Weights of a small GPT-style language model, trained from scratch on English Wikipedia.
Size: 14 layers, width 320, MLP 1280 tanh GELU, vocabulary 16384, 22.6M parameters.
MLP neurons of a small language model. Each row is named by its layer, matrix (up: input weights) and neuron, and shows model dimensions 224-287. Each number is 200 + 40 x the weight over its row's rms, rounded and kept within 0 to 999.
After each neuron's rows, "fires after" lists the tokens most often just before its 100 highest values on Wikipedia text that the model never trained on. A number after a token or word is its count.

L4.up792,155,209,242,252,172,174,188,216,182,235,176,163,183,221,145,162,179,259,216,140,237,203,260,169,246,230,140,221,235,150,229,164,187,198,132,206,122,143,209,251,302,250,178,157,142,207,187,216,136,209,175,184,180,271,258,138,130,230,255,237,181,199,199,260
fires after: "| " 53

L4.up455,185,221,178,225,104,267,190,220,263,152,152,237,243,275,192,179,194,197,182,211,222,177,212,232,123,151,259,239,191,173,236,189,152,229,188,204,234,160,213,148,190,178,215,172,132,286,204,228,208,242,156,178,258,190,177,183,168,163,150,179,188,265,190,244
fires after: "the " 25, "-" 19, "a " 7

L4.up613,148,198,216,121,192,171,260,204,193,183,162,117,254,181,177,267,150,255,212,274,161,229,214,223,298,268,254,196,174,192,274,234,183,226,118,170,182,172,211,234,132,229,167,235,195,137,223,212,228,201,165,232,175,202,211,268,215,208,150,192,182,189,240,221
fires after: ", " 45, ") " 6, "), " 4

L5.up593,209,192,148,232,222,229,252,273,121,217,186,156,202,134,226,147,214,113,237,201,173,243,296,242,168,177,251,260,220,233,212,208,212,250,90,160,190,142,212,231,188,209,214,245,177,200,182,248,220,223,240,156,208,114,162,216,213,241,208,216,310,246,241,202
fires after: "|" 94, "|---|---|---|---|" 4

L4.up1271,223,240,247,154,149,167,212,196,164,164,221,228,230,199,190,212,145,218,282,194,245,187,164,118,250,188,208,201,209,217,192,215,229,216,249,248,232,105,131,203,211,227,181,219,232,128,192,295,216,248,142,183,250,101,159,259,226,160,273,184,190,221,226,158
fires after: ", " 33, "(" 10, ". " 10, "\n\n" 4, "; " 4

L9.up630,132,184,148,216,206,206,189,145,175,243,225,276,187,147,196,261,159,275,248,152,214,203,155,146,144,149,228,233,227,224,234,159,155,142,225,244,168,247,223,184,185,166,216,196,150,168,227,167,304,241,198,120,257,231,205,150,226,209,216,175,217,184,194,170
fires after: "\n" 33, "(" 7, "A" 7, "9" 6, "| " 6, "Dor" 5

L5.up802,172,266,183,196,217,211,170,124,268,213,221,167,196,185,222,159,189,93,175,218,226,231,186,156,194,100,240,179,219,199,246,170,161,198,151,143,136,152,192,199,223,175,196,212,202,234,284,285,218,164,169,166,162,181,247,267,204,212,214,196,194,207,190,209
fires after: "." 38, "==" 23

L9.up225,256,295,225,191,229,207,212,209,273,163,177,204,221,178,194,241,134,149,224,137,151,107,249,179,166,173,230,221,132,173,210,168,162,245,173,196,188,217,256,273,162,266,174,236,283,191,143,197,169,263,160,202,143,235,223,189,196,153,248,228,146,207,258,205
fires after: "in " 32, "'" 24, "was " 7, "at " 6

L5.up993,203,237,209,252,209,227,249,162,217,189,235,219,212,244,240,226,236,201,141,249,208,191,271,186,273,159,271,222,208,172,275,213,156,130,259,229,188,220,212,249,147,196,164,299,229,295,196,185,156,202,220,213,239,206,220,246,213,222,201,222,173,243,233,224
fires after: "." 75

L5.up514,171,237,191,258,231,246,136,231,219,288,166,197,214,187,224,196,173,167,227,210,256,270,234,229,220,226,229,198,247,145,235,164,193,245,161,247,164,171,218,134,176,198,218,204,91,176,165,201,216,213,295,218,206,150,190,192,213,186,179,166,173,248,202,256
fires after: "| " 23, ") " 22, "." 14, ", " 5

L7.up1252,154,184,119,193,176,145,222,251,187,210,229,290,208,197,190,190,131,151,199,191,184,147,223,140,199,168,286,204,216,202,204,169,125,181,193,239,140,156,155,182,215,234,206,207,160,208,244,183,241,241,147,192,248,274,187,164,177,286,184,193,144,228,195,236
fires after: "| " 50

L5.up492,192,254,216,189,304,110,222,181,316,243,157,139,226,138,252,273,272,236,176,107,226,224,182,255,177,232,212,201,320,147,212,191,218,195,223,283,206,253,167,242,187,194,185,183,135,222,179,233,189,212,209,245,182,226,237,174,234,158,296,120,150,200,181,226
fires after: "| " 27, "\n\n" 14, "a " 10, "the " 6, " " 5

L4.up213,174,179,183,194,204,133,226,214,213,195,165,223,197,154,219,218,199,271,241,180,235,212,266,228,190,173,236,175,191,217,225,187,168,215,229,190,201,138,270,177,173,228,215,235,247,116,159,218,228,121,145,252,127,176,212,231,231,182,144,121,197,266,207,187
fires after: "to " 31, ", " 15, "on " 8, "can " 6, "Washington" 4

L7.up526,156,266,234,139,213,236,259,212,195,166,180,150,159,167,225,222,198,184,266,241,181,231,222,240,241,185,271,256,253,186,161,132,228,177,204,208,175,200,211,236,156,241,144,199,213,169,212,339,200,173,259,196,228,109,126,205,185,213,228,193,224,188,226,195
fires after: "|" 46, ") " 4, ", " 4

L5.up499,248,240,217,194,170,257,225,183,190,250,206,223,135,198,230,195,139,217,194,172,176,230,189,157,168,127,235,270,230,195,215,262,153,203,197,287,231,216,192,166,206,247,185,209,180,190,122,175,239,82,206,280,139,242,270,249,137,233,163,202,237,193,121,154
fires after: "the " 27, "The " 13, "on " 6, "a " 6, ", " 4

L9.up976,224,244,179,147,250,232,131,195,265,171,228,190,236,128,239,202,162,168,190,158,227,174,197,254,237,121,224,167,220,254,164,168,178,220,205,204,195,197,163,171,154,257,261,175,189,238,178,181,202,199,211,192,232,163,196,137,177,248,166,194,199,226,182,220
fires after: "| " 32, "(" 12, "- " 6

L10.up1276,206,251,198,159,205,132,93,233,213,232,226,179,226,248,250,255,142,214,223,193,166,199,240,220,136,239,255,178,258,222,221,215,204,186,252,264,223,180,193,192,194,156,194,188,158,169,195,207,190,226,208,154,221,178,89,174,185,138,165,172,218,240,248,182
fires after: "| " 57, "No" 9

L7.up360,202,231,170,176,175,135,249,328,215,122,162,150,217,194,190,239,250,217,193,233,188,174,209,183,228,143,181,249,252,223,187,162,156,99,220,254,174,188,149,232,201,137,227,192,217,206,214,218,214,65,210,210,216,227,190,168,232,168,248,214,197,233,244,196
fires after: "\n" 18, "1 " 11, " " 11, "==" 7, "0 " 5, "|" 5

L5.up837,225,211,225,247,138,235,200,140,221,124,149,170,205,266,215,257,115,182,218,212,204,207,227,168,146,206,132,219,286,270,195,246,241,138,192,186,162,134,190,250,154,211,283,219,200,177,265,202,218,269,232,204,209,182,197,260,235,193,197,209,213,271,270,204
fires after: "4 " 10, "2 " 10, "Al" 10, "in " 8, "3 " 8, "6 " 6

L5.up639,142,211,228,223,215,235,210,205,231,229,151,195,203,219,248,237,175,230,149,214,197,256,222,213,240,178,274,205,230,159,188,183,233,131,159,204,270,214,175,214,172,187,243,238,172,221,224,210,181,179,260,198,254,292,208,198,161,257,260,285,210,168,179,223
fires after: "| " 31, "|" 21, "a " 4

L4.up297,173,213,210,228,288,171,165,170,254,156,234,198,211,216,222,268,164,183,240,222,181,207,199,253,241,171,139,215,195,222,262,169,150,121,162,184,216,197,160,224,239,186,217,213,214,147,223,218,236,182,131,228,216,169,266,215,220,157,218,143,189,213,195,254
fires after: "of " 26, "St" 15, "in " 9, "the " 9, ", " 4

L7.up518,178,191,209,35,208,193,211,160,160,224,171,192,234,203,213,195,191,216,252,243,190,243,213,243,239,176,249,188,204,165,236,230,302,167,120,220,158,152,237,239,167,166,186,184,239,200,169,191,185,85,259,183,259,247,213,155,184,179,231,231,176,245,139,208
fires after: "| " 55, "34 " 5

L5.up396,176,103,165,205,192,206,107,189,173,188,231,155,158,161,233,216,178,228,194,186,263,211,210,231,137,143,333,199,321,155,168,149,182,254,206,224,196,176,213,215,250,162,154,218,265,217,249,161,249,235,159,199,231,199,190,251,168,167,191,218,281,260,161,117
fires after: "the " 23, "of " 13, "'" 6, "The " 6, "was " 4

L5.up970,200,185,231,194,189,169,305,165,247,194,133,202,266,296,132,182,263,232,221,142,209,237,202,221,210,285,211,193,197,182,147,179,163,242,260,246,217,232,268,161,168,216,162,223,213,215,227,248,210,190,166,226,181,148,236,253,203,233,285,251,202,211,192,169
fires after: "at " 23, "1" 8, "At " 8, "to " 6, "4" 5, "was " 5

L5.up769,138,175,221,266,208,176,248,195,186,192,208,240,226,227,190,90,163,192,218,250,199,213,311,266,186,137,178,134,259,142,178,195,235,173,192,233,159,283,232,247,207,140,219,164,158,122,228,166,204,287,189,150,209,172,125,183,205,182,223,165,255,200,239,232
fires after: "\n" 30, "| " 12, "- " 9, "m " 6, "AUS " 5

L5.up24,203,229,159,174,214,249,173,156,203,212,222,207,241,126,192,175,180,211,227,211,211,119,144,264,194,211,212,326,196,245,233,160,200,145,187,177,225,269,205,248,166,159,267,204,254,288,204,175,177,210,180,149,155,147,135,253,191,190,204,142,163,175,235,217
fires after: "was " 17, "In " 11, ": " 11, "in " 7, "been " 6, "were " 5

L4.up525,175,240,239,154,195,150,194,150,222,206,191,170,188,263,247,243,153,162,218,226,301,172,214,214,133,214,192,126,273,205,175,264,217,207,190,235,168,201,182,193,226,262,163,160,145,239,233,204,205,157,198,227,147,186,218,157,180,231,207,135,182,170,111,236
fires after: "the " 16, "as " 12, "'" 10, "to " 7, "in " 6, "his " 5

L10.up184,228,203,197,199,184,227,113,102,145,266,114,205,197,161,212,169,194,241,244,169,242,206,174,211,199,235,271,248,91,288,244,183,175,223,197,158,167,156,127,154,222,200,246,157,218,159,208,183,183,236,153,180,252,222,226,191,236,116,138,183,162,269,155,120
fires after: "| " 47, "W " 4

L5.up1156,253,244,195,164,126,154,236,181,256,116,186,220,204,263,224,126,253,229,180,219,195,203,165,219,175,211,192,273,199,213,275,236,207,233,274,261,257,192,131,204,229,213,156,139,161,257,158,145,204,157,201,220,265,298,149,136,198,146,218,201,136,262,215,165
fires after: "the " 23, "Al" 20, "a " 10, "201" 10

L4.up633,224,236,188,181,234,274,204,175,274,182,235,140,276,153,212,159,245,226,224,241,238,199,235,184,178,165,220,199,196,114,223,180,178,187,189,208,215,210,179,178,200,222,200,233,132,259,174,245,176,324,207,222,177,179,137,107,104,124,208,176,208,200,272,172
fires after: ", " 32, "–" 11, "and " 6, "such " 6, "; " 5

L4.up920,212,196,227,131,157,148,203,193,195,140,209,211,259,168,220,143,196,252,179,152,193,220,281,213,175,213,136,213,208,204,151,199,174,247,186,146,157,214,201,229,171,217,147,246,204,169,183,185,175,247,147,228,189,173,217,211,228,245,245,190,209,212,140,217
fires after: "\n\n" 43, "Career" 7, "\n" 6

L4.up800,207,253,171,176,227,162,215,180,243,170,198,108,188,237,276,192,305,186,239,246,183,312,163,213,175,248,221,218,163,219,208,175,147,156,107,242,175,166,187,238,214,229,255,248,149,221,216,201,208,293,155,172,193,239,177,155,198,228,188,141,245,178,212,188
fires after: ", " 24, "due " 15, "." 12, "|" 5, ". " 5

L5.up213,191,189,193,231,126,241,208,205,258,278,210,123,261,197,288,199,250,176,179,259,160,201,223,186,136,241,212,149,163,215,282,203,160,257,121,233,186,210,130,221,189,236,177,208,165,200,250,171,202,218,217,212,258,171,136,223,164,175,92,234,258,217,256,160
fires after: ", " 52, "and " 7

L7.up1239,178,99,182,180,173,211,223,251,228,232,170,185,108,168,132,161,257,240,213,230,136,249,200,209,156,189,197,215,196,184,192,246,172,219,191,188,176,181,218,231,174,226,227,148,278,115,173,233,236,228,230,120,156,248,113,129,196,153,272,140,205,207,261,207
fires after: "|" 47, "\n\n" 13, ". " 4

L5.up12,156,203,153,201,198,227,295,195,217,248,230,254,124,218,217,210,195,211,250,280,291,216,265,199,188,245,214,215,155,151,229,173,167,138,162,174,160,206,274,215,177,217,192,195,265,252,212,250,148,269,176,172,155,170,199,129,178,244,236,208,127,183,144,200
fires after: "at " 45, "in " 14, "to " 8, "'" 4, "|" 4

L4.up299,135,282,181,164,213,200,248,170,246,208,154,201,238,185,182,149,221,185,281,197,185,216,228,197,264,172,206,166,152,177,170,169,190,143,207,182,211,185,245,277,167,214,158,242,203,235,250,214,218,226,214,89,197,199,202,230,214,185,212,168,245,238,171,225
fires after: "at " 49, "the " 13, "At " 10, "to " 5

L5.up1198,195,190,206,196,115,281,245,255,174,236,186,205,191,206,204,218,230,202,152,165,176,227,262,267,147,180,158,247,170,191,225,182,220,217,191,234,156,245,188,180,190,262,142,224,210,147,176,175,239,179,152,230,249,199,182,189,160,207,216,221,266,221,256,292
fires after: "the " 26, "=" 8, "two" 7, "high" 6, "a " 6, "The " 5

L9.up857,155,124,162,201,250,249,222,189,209,175,202,278,157,220,197,281,172,197,236,227,201,111,180,255,212,177,289,181,257,241,172,185,178,240,193,149,273,176,205,177,174,151,228,123,153,183,183,229,246,235,249,194,179,185,187,201,110,218,244,194,206,174,227,160
fires after: "|" 30, "\n\n" 9, "–" 7, "Qual" 4